From a checkpoint of a small transformer trained on Wikipedia.
Size: 15 layers, width 512, MLP 1536 quick GELU, 40.8M parameters.
Architecture: LayerNorm before each block, rotary positions, tied embeddings, attention and MLP in parallel.
Training: a variant of Muon for these matrices, 1579M tokens, 6024 steps.
MLP neurons of a small language model. Each row is named by its layer, matrix (up: input weights) and neuron, and shows model dimensions 400-463. Each number is 50 + 12 x the weight over its row's rms, rounded and kept within 0 to 99.
After each neuron's rows, "fires in" lists the words (lower case) most often at its 100 highest values on Wikipedia text that the model never trained on; "fires after" lists the tokens most often just before its 100 highest values on Wikipedia text that the model never trained on.

L4.up727:30 48 71 43 43 66 42 44 68 41 34 55 55 49 63 47 44 53 34 38 52 57 60 36 40 44 68 47 48 47 30 28 56 66 59 56 34 52 68 29 35 49 74 49 40 53 43 64 62 51 50 45 39 46 05 53 46 50 29 55 63 66 61 38
fires in: "1", "2"
fires after: "| ", "–", "; "

L2.up377:37 64 57 65 35 54 63 41 44 62 44 47 37 38 41 53 53 56 32 54 66 56 47 59 40 47 64 50 47 38 66 47 67 36 51 64 51 70 55 49 62 45 19 31 28 45 53 64 46 34 29 32 44 27 47 43 42 57 48 51 29 65 51 28
fires in: "of", "renewed"
fires after: "one ", "part ", "member ", "renew", "some "

L2.up698:55 42 53 65 58 64 50 53 54 23 27 48 52 59 60 59 60 26 46 48 43 51 71 47 49 32 72 33 64 70 41 44 50 37 53 61 41 32 56 41 34 37 61 61 65 64 78 40 36 65 50 46 73 62 34 37 50 50 34 65 49 52 33 29
fires in: "this", "of", "these", "that", "minority", "the"
fires after: ". ", "all ", "All ", ", ", "\n\n", "Min"

L12.up1533:58 70 54 47 55 34 60 45 41 26 66 48 30 29 44 42 39 59 51 61 56 50 19 34 53 39 63 61 47 41 42 51 40 59 68 43 34 35 39 32 58 53 39 68 49 44 46 58 77 40 59 50 44 56 46 33 61 39 67 50 50 49 62 49
fires in: "0", "2", "c", "vol"
fires after: "| ", "; ", ".", ", "

L3.up607:48 38 59 51 29 43 40 48 42 35 47 56 36 50 60 38 59 41 61 63 67 25 64 41 39 50 41 74 58 61 60 58 44 60 55 45 71 50 23 37 42 19 70 77 50 48 41 49 53 40 44 63 57 51 43 48 36 39 52 46 48 61 51 37
fires in: "0", "5", "6", "single", "3", "7"
fires after: "| ", "; ", "(", "/ "

L3.up997:52 45 62 41 77 49 59 38 67 76 33 68 44 46 33 53 52 43 39 36 43 44 60 31 37 43 49 55 57 60 40 33 28 24 57 30 51 71 53 50 61 42 39 65 64 45 51 50 83 35 62 52 72 33 51 47 28 44 59 51 48 33 36 48
fires in: "which", "who"
fires after: ", ", "of ", "), "

L2.up1187:41 46 38 52 67 46 39 31 26 48 60 79 56 43 43 42 59 40 55 62 50 52 52 43 55 33 60 50 52 62 37 47 44 38 32 53 56 56 31 61 51 33 56 53 50 50 31 34 59 58 45 22 56 45 52 44 39 40 43 42 54 51 59 54
fires in: "of", "the", "also"
fires after: "one ", "of ", "series ", "are ", "all ", "were "

L4.up393:34 70 65 63 55 60 64 42 47 58 57 62 39 50 46 34 54 54 35 52 55 48 50 82 33 54 37 61 53 40 39 27 51 61 55 56 27 27 38 39 80 47 63 49 61 69 40 22 46 65 33 59 33 72 52 34 51 47 39 64 31 54 36 67
fires in: "this", "these", "such", "another", "the"
fires after: ". ", "of ", "that ", "The ", "the ", ", "

L12.up1004:42 58 68 42 55 48 51 55 35 37 50 65 52 53 52 23 26 59 58 49 43 44 59 35 58 45 56 53 39 35 44 60 45 57 35 63 58 57 42 61 55 53 37 66 63 47 32 51 70 62 71 48 59 61 64 67 44 50 53 63 53 40 73 50
fires in: "october", "may", "march", "april", "february", "september"
fires after: "| ", "on ", "On ", ": "

L3.up1311:50 36 50 45 40 56 46 43 37 57 53 44 49 52 59 29 32 43 44 41 62 72 38 43 50 34 51 54 52 65 40 40 44 65 65 60 69 58 40 55 48 39 56 54 39 58 49 56 66 62 79 61 57 61 47 54 54 43 56 49 64 71 64 56
fires in: "1", "2", "uprising", "6", "3"
fires after: "| ", "+", "pris", "On "

L3.up1093:30 41 36 56 66 43 53 44 47 49 46 51 72 39 26 39 47 47 67 50 47 42 34 68 59 54 62 48 57 61 45 41 31 38 39 63 72 45 66 62 51 39 29 58 46 35 74 58 44 54 23 42 45 52 46 64 44 59 54 48 51 63 44 57
fires in: "of"
fires after: "one ", "all ", "some ", "All ", "most "

L4.up64:68 59 63 41 35 58 59 49 56 62 50 69 47 43 65 61 33 23 59 58 58 62 46 36 24 50 59 60 74 43 58 46 48 10 40 41 20 76 55 59 55 50 51 37 34 59 47 46 48 43 41 50 66 37 37 66 64 49 69 37 57 52 62 41
fires in: "a", "were", "was"
fires after: ", ", "), "

L2.up258:64 35 53 63 74 41 79 44 63 46 55 78 36 44 65 59 50 35 36 34 44 57 70 57 44 63 56 50 46 46 37 78 44 51 25 43 67 70 50 43 18 50 56 55 44 40 63 48 63 47 29 64 53 48 23 59 46 52 64 56 58 73 40 50
fires in: "of", "in", "among"
fires after: "one ", "all ", "some ", "most ", "much ", "All "

L4.up570:50 28 52 35 50 25 56 58 54 42 56 47 35 47 71 36 38 52 57 44 53 56 54 24 43 38 52 56 37 56 63 55 45 64 33 48 39 38 63 53 44 38 75 45 50 33 32 29 67 36 48 43 75 50 19 53 46 70 47 38 33 38 53 55
fires in: "1", "0", "huracán"
fires after: "| ", "–", "High ", "ini "

L12.up170:33 58 56 61 60 51 34 49 64 55 42 41 54 49 56 68 43 45 40 62 47 35 66 39 62 50 60 45 56 53 51 45 42 55 50 47 44 46 67 29 51 50 68 62 62 45 47 29 71 54 44 65 51 44 51 64 47 64 43 34 57 50 61 56
fires in: "0", "1", "piramal", "2"
fires after: "–", "; ", ".", "Pir", "—; "

L4.up75:65 46 27 47 51 81 53 21 25 49 40 38 67 43 37 31 52 58 68 39 51 52 39 67 57 44 32 41 43 52 69 58 41 49 61 61 59 46 62 51 61 56 59 52 78 42 44 37 34 44 51 83 47 61 60 39 51 53 41 43 60 25 63 43
fires in: "6", "7", "8", "5", "2"
fires after: "| ", "; ", ": ", "_{"